config.toml
n_layer = 15
d_model = 320
n_head = 5
n_kv_head = 5
head_dim = 64
d_mlp = 1280
vocab_size = 2048
activation = "swiglu"
norm = "rmsnorm"
norm_place = "pre"
norm_eps = 1e-05
positions = "rope"
rope_base = 10000.0
rope_fraction = 1.0
qk_norm = false
attn_scale = 0.125
bias = "none"
tie_embeddings = false
parallel_block = false
init = "normal"
init_std_qkv = 0.0242
init_std_o = 0.0
init_std_up = 0.0242
init_std_down = 0.0
optimizer = "adam_variant"
lr = 0.000882
beta1 = 0.95
beta2 = 0.95
weight_decay = 0.08
lr_head = 0.00624
grad_clip = 1.0
warmup_steps = 302
schedule = "wsd"
decay_fraction = 1.0
decay_shape = "linear"
final_lr_fraction = 0.05
batch_tokens = 32768
seq_len = 2048
doc_mask = false
train_tokens = 466200000
steps = 14228
dataset = "wikipedia_en"
MLP neurons of a small language model. Each row is named by its layer, matrix (gate and up: input weights; down: output weights) and neuron, and shows model dimensions 48-303. Each number is 128 + 24 x the weight over its row's rms, rounded and kept within 0 to 255. Numbers have three digits each. A neuron's up and down rows have the sign that makes its largest values positive.
After each neuron's rows, "fires before" lists the tokens most often just after its 100 highest values on Wikipedia text that the model never trained on; "fires in" lists the words (lower case) most often at its 100 highest values on Wikipedia text that the model never trained on.

L8.gate588:114143152103077139063158124099071101132111106122108152102128138149168114139123084148110137113159127149121138122158118123106148120096100154130069158114099139112103129154086098114131162087133166099159091139132155137141126150120132129111104159110113162120150135127130129155153128205147093150129130089135114144093136108102155130158139104119097133102158106125147133117149122128131123100081083138144091140146107142100117129160145183166071119164150123108083124171139117128081093102153152119112117133115077160132121106104120124114129101079134122075152154089098108086190123180188090149130116111155110150108158138104144118150133143144135139083137114093138146111129170123135154134098111142138118133155139125076137123115145125140150148172143130131104109134131126116153132126151154
L8.up588:111155100121100141130165140124132123133123144107149135101124125107132124086138096122101153119099135095105123153138120132087156155133122148118109152143118155154110134110137125167148142146136140117140087148116118143122152188126155067102092166153163152127113122159078108151109104149086139132158117111173142145097141077108136160116153139135138104127098109144131140159134102112161142128159139100142139180111161113097125150137114152143121116137172175097105132156155124118119140098139122127128122124117113148134127120141115110110099181081088135099158138114122116138163127153142071118163113129156124184118138118086135180126109164146136162096151148091141147128108187162132148144158090102129115103188127143103137136143155164128121088109098119140108121130131101114113120135158106
L8.down588:103149171129134112115096127135141129114137114108120111116123118124106131173138128139154156106177119122131149135054157114119095095088085080121105171138153144115146150152105102139170154156106119132138092126145129144125110131169123138100134162129103130130123114109149120134162194133119163120176145110131120135112141092137121131164136124128093124120150129142177143108165151136139140164115125125130087138124096130153148150140127141181143124141091086123098118136130130141119131138147103118086144123115143162161152135085104100129106121137176172112185125112125123152117161166124145161167121144125102126116081136107096128073143126142095129117080118124166164109118092116116069147105136115123087120160109103139135136130121120138193088111109118110103087111151083174126130136107114
fires before: " the", " a"
fires in: "of", "at", "during", "across", "in", "throughout"

L2.gate201:099091101144152122119134195128118139113108151138129116123145118114142176135136138122122149129121156162094166143111172080158123131136121163153133100151104154122103122139117142128115138136073160179115110147114115107167136140119135127103119117127141128169128135089143074121125134112130124139160105144124176129147135165128114110166132135125110150127150145123154135110113135124136113085114151133091105138195169164139109154141162104134159176141116130106147118115144112117175135105174137161142123144114067122121127166100153187134038173129145128151142074111115060125142159136098179108141088144130143186121130119139161142120171131135119141139126140146104128093116107125147147101094134148120116150079119130148106129095095125144115119122156110106164155128180143081154128134162149
L2.up201:104139087114168144086156149169173117129114132147152115095133106112133093137132129097099138122159163107114123110110158120145152115109146153167145130127143117081149125116135100129163132120133131189142128128119128160114169121118134121100081112098114157135103094124125134129157127152099080141145082117138131161168121136151143121133179086149144125109135194160111105096146107126119133111174124136155118074151119131108129194148146100102142127159112180174149170137141106150130139141167130168104147148153121143128132171102150140141108135110136134193125084134105113114106156153135137084093132166109151111107135091137166132110136097110120136139140132094112122113129116128165154123095081133163091131132139139167099127144135085141127108124157105109126110158156128117192144116114156
L2.down201:183136140146156075130104120152132139099095118169148098131119129111122135122130106156152118107143127103120145119126107154101119150164148132114154125138170122147114143070151091167145097151133128144131108110104130162152122136203107092154099137124160137101109129150146144098140117183142121176107141097156134178121131089181164131146136104165133086145128168124105103111133155143104171110122128138172169080125096149138132107145093143121136101168127150138126158154127127150112095102121104166118116136111141146110084132108150130103150113129088120121143127140119130095120120122150148142104155143138147154113134098093130116145084153107116110086107111153154109135144128125120073153119095135161107100152190079133142083165160130123159131099140163131125134157133157145150121087092130
fires before: " |", ".", ",", ")", " m"
fires in: "1", "bridge"

L2.gate346:149114128085153165143111110127127098153104092103138113155108126114151130117108135068124157147087152118110163143130115127174115118143109136147092135097163093117122092174122129145130181137130100151160148140141109127154119128152130120157124094142161101165098097094166131157157131093116088147097134141173131126080104149146150146118136159095140151134127131117111135100106174123100135113121110169178136125134091111162144129143182154152103165120103146136111133142102153138132127090153094104145090123125117148156160130098098107135109119148139125149102127113143130119199150117135134154155102125117121116073128144079114074091153119156093161136134145118107138135126097124121154137150117145132127147105166150109085121141138091122157129108079150112143152136177181128103090146141102
L2.up346:109079142106133155153077118101089113175108120116162116108103121154152100121115135050134152162093165135119156129124110102151101129121088140126104135131175122111118114157128126140127162127146107135177159142153108099144091096126121114135128099143191095177090111133137151168151142117128111146116115127154137121117098144132166153147174116100138151123138124144103127128102144102116161108139110149177116145121097117153175139135182151147141127119116152160102143148112132131149135097154116128153117115101114154138139135085068097117144102164129145180100152121129132102161157131135164128132121121142127103096106170082132114122128124144144161114121157116120125146124103139107151093126117158129148184099171155132085118152138064100138127133115149091148128102175176105105105161150107
L2.down346:117131128111151131095122119121132111153130115116154103138126106156134110118104134093111142141110171149130133147156122105135134143119122110107130142157152135134149130111140130159140137125139128133138130151142144120110102113255095112115131073138143121142134110139126126150114210125123137143146131116160154131117127118130136164108153105120109139118145136122091120142127131111103142103162122122141141133120115114139185134116129142113105134136126155116124134126113122127120138121111097130155120118148105131142122120131106126104122117148127188165113098145103144115143175121135130114152154129120154126107116145100127109146109144156114123169150141136112148148115112119132143118139140160155155131131172158135113107127138079115201111122138163109131155098124160150106105143148110
fires before: ",", " |", " May", "."
fires in: "31", "28", "14", "29", "11", "24"

L2.gate63:124120145078107113140121129136110139148122118143158151110110088165152107156105154178101118128088125153151131094090155132173148080153124095119119110130082090122160169118087107164139094138165151153132122139148160119076108134134161138079111113099107122170136108140158161110157130137136168154123130171145148116143109135103111137159119127133115131142095135106150151126158161080096124140169128151137171150118157134150097150130131145126142137126132109120105115096141120113130133117117157093172116076139146088151124166153139124162100146131121136146126135128105172129104067157151120118166089102133144135167107116146092087116110126142123160112137112147098098102113146145104144103128112127139160102175168119114119141112092160146143116119130133145110083154183144105139110114158092
L2.up63:143114136083107104126110133129109141127113108148162170137084097164141093152106150179114131137098157153171105136081151128155123079165140079110117116149075096129169171125110087146137102112168152153137147144128161154087099120139166159085118123114110145169132101153154163106160125161133146135123125163163144088156104139127127123155124116113106137155082124115159158110166148081086127134177127148133164167100149133106083170124124129134148144134151111132120093099153136128099165139112150088135099091138128070122136156139147119137101158122100141148108136107113164116114086144152132130180088134113151132165108109138088097123097110128122147117145121135088110107118107145097114101146111139161155109159172110101116129124118138133127114097127125145098066167164140130149100114141094
L2.down63:120133169131116116144117138117133139133121089167146112134095107136148094152104146165131126160109126152157129123120141162135131109121144074127094136107105104118183154105126097166133073114167120140123132142138150119102130125255146181119133104119111138171122117158136138094103165150121153127110097121146125082129116093125113176134124112137144088142103141131130116124133119122117136147140116135112125140137159127091095179114097154107130145132143096122081122126125104122132147126107143118153122110140141097158127134142126124148108134136139196145128134137122179122069098121160109132139101153119154122132112105116100113123084155133110157072137114129098111101097115112110141113133101131135185106160140068134112112118119121141189144112147156128135113138163141129164079089137098
fires before: ",", " |", ".", "\n", "–20", " to"
fires in: "2019", "1999", "2018", "2008", "2007"

L2.gate1114:154125155114120141179094115131110143131136100146114146111084145129117126169098163157159124123098128143132093161102120091151087088120151104105125142136068102114193184127135105160145102156171142133132103162112149141112112095109170158123122104137100151146135130136151167092145160126139143123130086138133138112136159095128150118111137170134110154148102144121100135171170130076107094128158164094172181112136153104130076137161105158159124169134142133166124108113083128156117120136135174111148158086150143076124110162128130144144130158133077115132141124155139167151121089161135135143120118145124170121158114122160095120133074133093166156098129127121134113121148119120097138159151131104154156129141160117147131119089127165139122111093119126165135076156127127144124092112139099
L2.up1114:140129150121111171143129102143098120122176123151075140137122125156158144119107139165135119129116090130125078146105131120124127112140146109129140136109070088135140137111120080131103139143145168110145095172126125126112115124110168138120120170122113133166118112152158144096185132127116147177153149170140128110115137133154121109127131163124088133131141138078129151151148138116146116135156072078145155120132144139140110143147120138172146169120123144153122096095121103115109130113146157106093144094110138132126120140154116137132123143095098105105122153122167138128139091130148098167174103131134157124180096132138101118104115138147178140130119108122122078153092146118100098158166119106082147091126161127092134141134113167186133130090091119162112110140153131124154085121145118
L2.down1114:128111146149133099133098121131131154141136101157133114116105128140129079126093153146133127168111117127161132127136144135130131114114124081106116140128116109120176171121123090156142088121157115145127125126135158134113130114255110175123139119117131141142134136160132152065106147168139157119129101125160118097126128109131124150113129104146139096152120141130095118120137160122108138135137125145123112118126148153098119181128086162128118134132124110127111132126116123143120134129108138129166122098168156109130110143117123129130133139140133200145124131166110164111095095126159133146132105147129162118135091095121091139151087169107127147064110109148122124129110116109093148120137110138140194103152132078141128113112125121142203137116142168123138111141142137129134085099113087
fires before: ",", " |", ".", " –", ":", ";"
fires in: "2012", "2011", "2010", "2008", "2023", "2007"

L2.gate616:124138164136101142119119128130106130154062136146133115138134133151131104148133164150104088078144146081111101083118116118138174150103145148135155108130109090092104104143114150103166143136134150107154106142140104120186125135127116141146093102164152120129117161092143099159180118127141124143115133139131132148150143117138101068104145132154154130143125148156167092118089094116148140110155140089198109098140174140082133121134100103111111145112136107131109107129106149156108141078092182124154147149111114125140125162148106099090162133115123099076110140121111136172159120094098177132081120131104112116105123140116106141117136103160130137189148152134130124121129144143149115192072088125122115139124121122118078119130155116173127125120159122112153148126142096167091144130088155
L2.up616:093123095167149159101090129127123149137126111126143114152120105156171078148134138125112102108133108085087125125127130164144159152118130170155171146109161125114126102094119154137138117152148120135105065137145118137187120129137118142133124126151172144154111135123162066132167110143142122119111157143106143151159137115150090072135135132156138151074152147145156117079099141134142115092120132119153136103157164095107153108156122118162136122108123120101120110112110138151158136080135149100127143134114117108151115159138118128101135140122176117161118169125129119149178098116112173096116118103094127147129112117105129074123164115180091135179112128139147100147174178125182128183101086124136130132091105126122071148112172118153118128135143124130121126174142085134124158135130144
L2.down616:127137157168161123105109139137132130156102109185137158149080156130152080156115144137124102122139146087097130116146120118118170107132122138133163182110147087083128115108088145123140105133132128140141104153135127128168148108224103153131146106128169124151095145111167113122127130137142147125118126117151139147140137126135082090110169137139134104155143153166126128115107128098141132126097152105158125072146176122100142130105109109131122150109130133133090101114120124147116123090098138129137147123135149153131130157126094116107178142146121176133073183142113175119156096095104136105102099115109135163139101110159106116150117126127122145167147156166113135143158134091142152122098093113152125154149136097116115131113180113155194126154134135129105132167131111171114145134091150
fires before: "ne", " not", "n", "ub", "cu"
fires in: "did", "no", "none", "do", "non"

L2.gate347:103122152136118095135130151104170140149088122144159134114088155177159129116096110160089163163123148141080118183114146109100142147160164166104103150113111100132122056150137106137135115126143098154155116133130081146109150127135108163136120116122116080130107152156125126133157153135156132122149120119126127114128112104114149108113113126141172106126122127185165092170109140099112150141123157126168156111137115109142116103100125106073127158124095136138082118138149115077138125112168141130120192144107107127097154093113097126135135105110137152116071118129111186103138113091105105141094132146084133104133159139102138143111135119120075109115139134130130131119147120121110145147135116100167123135140144146140120143169084085151130146137110163154181141119131144135163142135173154
L2.up347:132105146110110118173107128136118136098155163147178170142108143147146113169099085158104107123141149140107130148102159140109116124108137191103112132136144096137115074134096114145109154127176110146146135113150134114165132145123136181110125150146099121157141130131132097142158139108176141123126119153124071108130136142139113123135092136160102120121130112149124096155104142139112160126108106155113146133156131116111108088082151169128178149113121120094100098132140137095127097128172107129108141110119103120128120128140070112133099112080133142156076176113134118102130080070143114135083082148079154119127186132115131111111126128125129087127113154145123109145121174134080121169130129120131124178099163114173140163140151140111149136145111138149152128157097093144129136140155135
L2.down347:141109136136161160121118110109162122146131114151161119116103123173151114139108112155103106136121128139120108102125093143140131158147144151146146175120130116135144089090145127134141129141146110153136100153126112143143133137255069123120140103125127077160122139130159111132122169092143119113172165126146132141148142125119152158123159138116143107147110163104121113126121139123110124111156117134119131119146138105130152109106127113103110119118134136148082093146150119104107101110128144137174152115134151119093139107083103112115117099156120177154077142113115143175159171097159125121109102147135133075118133149134135155158145100128115138129098156133136120111104113117136151146128123120161144161126142132127122109116116103156144154136116142139164150109106146116138123133123097
fires before: ".", " |", "va", "n", "t"
fires in: "no", "nova", "non"

L2.gate57:128095101144090147177139125169112114112134104104126132168132122123132135111091116162147125108146158122110104144102133135135135084150173164113162125104103074136081108110092136108163144114150180111170109116131071132152165132134217141105128120123130163142149115091147130159134036125115154158110139147124125103163142136132092122143103149140127134146133104130142126158154142138102116126149109136121098145130124138138075129148124165120105129095101103112088139097123133104145123116111099111074125119115113137123123117157107182157118167128141120124119154107142131112117114141106109169128140135152115164149191097114113136124196127131118106148160155096112164134116155091140098148150122118143131133109148135122125157164131154122101126120114128140154168193134123124112119145129144
L2.up57:124102132131117130136112134173140121152107135132167073135104117134107153145084137165160131146122135125111139129110126132144133126128157120134151141153104110040137132100106142114121111115137113145142097073111096135121130112128143194118105102135086147104131114130134199122156136165097135152103132126130152089164120080095124170134139103114128108147112100151088086152173061128094158120129132109146120127116084178115116139142108161120133129111113146119092151106125098120149103111138115097135145156135137128109113116119103156155164208131136131136121138123108174121012154118092150129076195156156086071124104149089138173136127143087154185123115155120155161131125095119134119142138140115151138132140138131144135123137120115135136132120148120107161162160134123113118116108155143
L2.down57:124137121114150141126138130126136149136107115176130116107135135138116109162127154117129112113110123147148141120121117114123120160130102103144111161130138135124161139121132139149093118137101105149088151122095189124130132123255074142143133109100127096109125126168124144103121231145124131096128126113159124150120109101128172111113147101130132094111111132117080132106138117123150136113130139140134131113120152133129190142121126111140119122122149168150151127135134077142119149123131151156158149135143143118135105128110129114082144138152150147160148109127110136134107158116149165099109115115115135129119102147136132139143055147142123141113101105164147107116118109149120153125114120131166173093150132093125127083100143142124226116132146138094110112058167128128134115125128106
fires before: " |", ".", "ed", ")", " ", ";"
fires in: "1", "100", "stadium", "21", "considered", "2"

L2.gate114:138125153094121099163128110139112150168144109154124127094093112171130109163125157154121120117084117165143082151116124124129129098170162115127102109128070079091151155102105131150115115109157153142129090129154126141078102113125150152098109134095096131148163133159169181116143164149160139119093131135123155077128110128108101151120155118108098133163087127118120113159143122083108141111179141098131153160131157122111115140118115130137138178120120099154083108121123142156099118127127136107178103103137131078148111125123125147131109146132104155144144126129143129111096116153150092123181131122122138107186112107086114082145090130138156151094152131134143092143097121132137133141167118145166163127160161128112104149117086111141142147105172122123096088137147115126170083137181090
L2.up114:134125098065127104118163105137093115162127134148142133114135120161163096139132170139103113137132144161129088141094140141149155095145159137139144140126078101095146139098094125157128122118136166159130106146134154163116122176120187137117119133134115122184177122138145145146134106147188159133116125177136150100130148174109118146135146124136109159143109122135141152162147171111123136147167108119142159155120151129149116139122112132158101169097119123135105083126135124115164149123127106132120114139073160102123127129148130155110111158117137137131137120134149140100114061125169105150163089091144147144125095134131104100125104111127135147103138114110136099149122162167118133108181142132138141108134196140060118170115110126142115149098152118131089074148126089112164081126144118
L2.down114:121150159119110094152132121117123145148127096158153096123110130142167106147105146143132148157108091121148125125151143142131131122135140090121074147109130113120156150098127107150138088100172104125110135133127144125115108119255130146104137118136125152164142143182125160088103165153141150123122107127137125099132121099111103172110117108149157093148100132137105108138130122118132134135153117132110103126145134119105105167133085147104116134114127100130076115139137110146105165093100149122168117112145132104138104126115132133145110137125148202140123130151133166109083099118176112133139092130114162114137117111086106119131068132118124159068122096114107132127119111135127140103123114136147182105140144085161113123117126110130201148127156167116128116124155123120163074092143088
fires before: " |", ",", ".", "\n", " to", "–20"
fires in: "2006", "2016", "2007", "2008", "2005", "2017"

L2.gate345:131114129075115143143159090123129088149147155163150099105100158123135125133090125153154114138132166176130144164170119138120160106185128158153133152101143086154174120178127137115103138117142177087120126093102106146107132130119112153122125138109099150145152138132132151129128147115144112162170161111092138082110149137111145126069119127127117101109088126134109079136109131116098153125142114070170138127105111149115124101113086133159116167133118136171115159130133103121132127117132108094113159111105120102150144083118119124116086138168140150079148153150158141123093148132109144150165125141130122083140141129115152100123088155139101143108141161122096136162147145125132099136109097114115113124171110160142119119124118137147111127108109154125176072155141126137103127112126133
L2.up345:138121144117143153174176120107130143126173142160147141144090140099169129113116145181123133097173151152152128137198142127102152130138170109125102128112147090116136102110161116163128124092131152094139146072130097163128091150109127174117134137172086113139177127128115108123101157113135083176122118148103098133131130123125113105110123132179097114101098106159127138134158114138121098139130146118152118105111114158133096126094106160133168143161173095173136140164120117143138114145106124088094132152126128111122141125150132111113102146175128134107111126111155145140115138114072142159145114169108118128114157084117104106090124121172118121110155158132104112113162136117161117127128112154128093101119140140116156128103110152105175108133118151143120104156134108144138173118100145
L2.down345:126124127117128136114109116098121120107133105139156149109170134152111100154125145105096146125100115136156129114134105082111130150157116122131105092137130169100155139096123149125100117174116123130115148148110156134169145079255128124154122115108138129123129124132129134120145150144120131112164112119132161119098147148127153127140131105104098144122133135128121145151092135126141116100126127104124131141140108085143154136093135125127109145132121146124094114108124112127143127141107157130164149129137134120156116138132130154163130105125142166141104105123119117138112174120165127097112157079110134116094118154124135146131159122128120141183133104127129154135102128124102150157157147072127103142110110110159144111096156125154127123138118139106117139154107126077092087115132119
fires before: ".", " |", ",", ":"
fires in: "12", "13", "6", "14"

L4.gate1208:087089113153147121098188150129118101129123106102124133105138115134150094092122145123121128147127106103130145142120086082130060076120090150102088155091173113175125117156106113133151132100139161114188096093161076130117104146119130109142152093150136104116118125141171127159109142130111121165157109112120110137127105126112165138132163155135150118086139115111110143127138125114094153107114140162072113133134105125099148093121142158135134150093114170113151131119113140127111106119142149140163103140122137148131117112109082150103150093169145119177149158141158100114144116100173141126156113179165136166114131102131128089098118121127161109148141133131126149168109138099197147122131129103117128166106112146126149138151116113159111141104143159159157132126119113125142107106157110
L4.up1208:101111115162113163114141114132140122169120105066086183111140163092149141085139131097146172173105099117108124169126116123137139131132061147126144149148139144154106138145130109133127153108122138118154109098158131102112144174142119111139204102207149122117131130128160115155110142143129119128112114137149135154094161164119120153117133147114118118143175148080107122143086094099103157134125132078131133088103119123112159118138172156142099183110114109163121124197064118155108145137139082157127147116102143167171093166136116136126126101169101126134121175161089098131150119124098160132169114120154104141101146138117161113123131131168099159135140119147099124157138147138140122173158127096136136112098138169117161148162155078141108105134131167135128127156160133132136113171124098
L4.down1208:151087118124146126094138159140108113172129087134127115115128110163154119119092130082137136178143121159115105108108089090135102139141113127118135150117171119136113127112119117135113145134156138143144077121146130137142151140232118125105142078151121117139152119136164136145171158116136122163110126129153123100098116161099145183134124113130164140139118104105114119150084123112108193107136125148158119089087116086130160144131167172133099164136130169158096137145100100155134119116174082130151105144128126125174148136129097129126151135157111183159116099153143139118139143125135179151122152169126101138064164151122144121145096141160117117141151125125165146167091120109149134120158117114154148139129142176100129127176123099140135130114138150128152125131113110113075114162145076
fires before: " |", ".", " May", ",", ";"
fires in: "31", "27", "23", "33", "28", "22"

L2.gate795:104108141119146099147123172113092115121102127169102162157148157117144102093128105107118126097134140159144093139146161152119146146093146074145080149093144111151130147196141112134164132125130142126115121114190106106145124152157123133177115110146170124148160131121126107133147099113167153118108104112116116142157172147144133099147123163155124120103093107145144142143137142073122170121096142101104182178078144110120128067128097131161094120111158110132140106107153137122114134123113072129119130109133130132113079123169138150064131156158159124123121145134113125097135133107110128146122123095146109141162124143145126132118176148081055137146111138104107148137050154119128134122121179139143123118136077147070169124137110132132127151091114153136122153156151098104089144167109132
L2.up795:117126135138171118171074199149120128142128095154116169138121176156122125107108131142149154124128131169155128128127139076104150155108116061123121126107145120139138110146136054108116131141128110136132120123151105179129078160107088131147104097116124117138118112173149143101124147135114122117115098088135103121165122135151152114145111129129137112088120106147110104110166087075129166136112149144138153118100115087131149111138126142193113119158149159188114111122147124110132096126157141112148129145101140129106080122135150094074166171143112161154149153120103098094133129132113143122115174094126064103141138141082127135158152112104049135149112144123108136121098116114107109179130140161129132151113108151063144090116122130119141183103131164159142162145119119141136146140120167
L2.down795:093101142096159133136109116168122150130129139147120126107130151092155091129148183119091147124142162137127148123145112095128112122136144142121166131133089165149160129071117156130128168102108126118138154104143137169124134119173155107131101115145115116100117090153128164146092186142109160113148131062157142140147044107157129152125147099121123104131127098141125093144117102134167111169150154100158124127158137110155164166157118111144119126153168120126104138125126099104124138149123139089101099097123141153139123084089151132094156121126087144117117145148121142131128144144135174064117174117135078176076126164151185112143139089124084096133094099130123141087148146143140140153148111128117151138165167113165098123110125143115169154130146150098140126103132143097140112106156136
fires before: ";", " |", " of", ","
fires in: "0", "1", "capital", "institution"

L2.gate380:120119104131119090102109090139100095124108121144133088065107159146123098115123152096119150125108095143113127127117117161127094142117145123122128133101108080119121150171098129158101105126109130107116143149127113189120164130105104072072074110127152106173106135096139146141139132125090131188178101116118109098179104071141139088113133160126130127052140092119167101099136155104126159120137157133148126107127143125151092120104137105095127111157103096115141133147132112128134136136145128117109147136086127097161142100123165149095087138133104121097128128123110157111140104128145072131157156120104129087102143112137096136087109080118124134144098094115094101116079146140091159146147098127088115145136111170149166129129123106119113113178149124146119134137128110092100149099117127
L2.up380:129119145127162158165106133131101108159121141165138156114090113110150118101131122110106118111100100141109151071128133115143132116151130142152099118096162137115123185087119106137079109133099136115114174125116116152120167137118136089113105115107183107177130138089140160148187130140147120174138100147093146127166163105109151080165167143128116131108132101112157143114134132118161156113136139141101145161102145145178114160134147079085142136128074090108200118130125153135175090141129128171094163162113146146147161125149163106096117160156115104129120130140118148136132099172151114093143115106112135087095112139137113134116135090126139101123143110096082134143091114155110154145141130114128131141165115126174148145135167109106125145141149118126121134153121108112082121131129144
L2.down380:110100151121112108116131092121135135161125129146148135104128153122107129137093127106151154119105148126134113117110099180127122109123107127133095127113113133119145128124122130149119108148138169102123161160153094134129154141255115114115132108111144073172095157152128104146125104120097160174175131078132110150159136090139141095127138140127096111137138073134150131109173087151146107133118134095139098115145129128154082156108132100075160125137103121117110114141120094150102126133093124141136132141135093119133139135142158112123086122143107092142115147129111117100119125168142110131141164109136118111129106143133115160107139120117118111160160092127104135096057091121069095155155107129151125130107105156139141101121143114116075127156125156149113189150102129122116150115113145
fires before: "er", "ta", " Africa", " Francis", " Group"
fires in: "western", "san", "south", "west", "santa", "southern"

L2.gate1071:174118096130129155137137154093118137110154128137132106139136133114111171078120111146137123121115131125136134085153111156130108092163097093098139124132128137144170137099151104132112126136066143134119107142135108094156145125133136121158171159134125112107118149190164128083124092100115123148095121089104129145130141136134121128103091178164108125083176149151106129135146146162149154139109157122093174119120124156083129105149113166098120109160104103127138086150112142123139102121115098147129145115176119136122100142114122085118133123083126120169148152134161138135139070182101140147134116110180170151109123113095116145157147094141087067170119138146131144109126114137139125101127156163144149126143117105146141119169147134160118118142091146167111156093109121134133156113131113
L2.up1071:148103093134118159112133129115118142122176129098144093109137143128112110077110135134136134123127144141125131087145121143099111129171095112109167158138131126158166104102138095137121104115081147140102125134139108118171125140134128120183159155120142094073123139196156139072157095105143164141122104065124136137134143106123168108110123173109133109070193122174123145138137144137111161129111119105079164111158145173096145119154096153094115120139115141147119095114141114108153118153120109164131152115152126171094120125119129090107141129089114150127150169159122122105137089170119118173139125138168137141122124139094136169168149097130100081138113161141139147116148112132115142109113118118121152149129134103169159116191122135164128115132110135156095133113093119104124164110136103
L2.down1071:138139143140124129127096132110137130162167137142135102128095119100113144105098132116167108120114141107147149122129099158110119123166147118103119114119148145116176125099137120139125107136129135132117108121102154107149156121255100126143108147111157123102136141189135147082140120144125152132111138127151122152108130120126175120105134162154138113115107111166070135142122143145117135122117154133153148101135106176118119129158095140141140114120127135151152132108121119103131125157125127144140112123108135131115146131118104100084166142118127154129139152144104137116115114132145136125116163148148132105124106135128124125139114132125152094140147149193134124121154136136094118097115123101151155122145136104115155084159126147110179138127108119086115135117097156136108166090113123
fires before: " |", ")", " (", ".", " ", " m"
fires in: "8", "9", "7"

L2.gate1120:085169096158121099143105117127101129087176151083118121137178083124118106123152172143156133157126114196144151119112144091113134166125133089132168152122127158180151133148086102183135140121110091165141153172139082112110134131120131124146158158096126097128134099151132139155150122108134144186159113123104150148128126120131090186117134154176125132075094111113102151145116120110109096118094124137121106111117115123143156144164135133119114117129110169158107129073134128116130085078146108159134132142093149138179147139134164134148111157094132115066103082113164134096128138124113150143131118135112125136133104169186116126145122102141119106109160145108104143134142125124141117100170105128149125139114123081087109136088121145143090101139149148110147129137142143123102149130087116
L2.up1120:126118139111106122125157152084172127091137091121163116136121136117128140149181155089144126128119147149125139110091170148138121126113127105102093124180122128091118099098111106116117123099125130145159129131187114141144140118123133140114139122112152105136130172136114145148175124118113145120094060152118133128105117128111146127151145122129145135128130114145143116102133121147129092153119144190112139126113132125126144107169123159134113119133124146148148149107154177110107170136154157151146141095085150138109118147113137105157100138100163147150128105117122163135139161122122140124122114119092089151121164091140129146097121164120113115160117139146162151107122110145142103158111144138114125122078090079103104086117088153142127074163122086128127141158131069131153095130141128
L2.down1120:128210124163121109155086104115113173127112124099113145132100061149096113143116158130123127127128105114145134104130126113113120140162104122140131156115088151128151118062124132141149142135123094138127138165078075121117104136061156101078126125117102139105142130134094117134124168121129131173148132113140154142123127142146125131096121125124085132139112114099132114134117123120086124150104115140117156122132107114118130131138130126091122129106109141131130120124108134149132111135138145177134122129128132124127097098137103098162116167124149152137134118134137111103112093093100136163107090137143103129114102139174102152177098164125176122097088090118123101143129121157130106143166123139148133147140134112096152163122150167142154148139134114136123138150135148126151214164104106
fires before: " the", " are", " he", "ction", "ctor", " were"
fires in: "where", "which", "there", "direction", "when", "shore"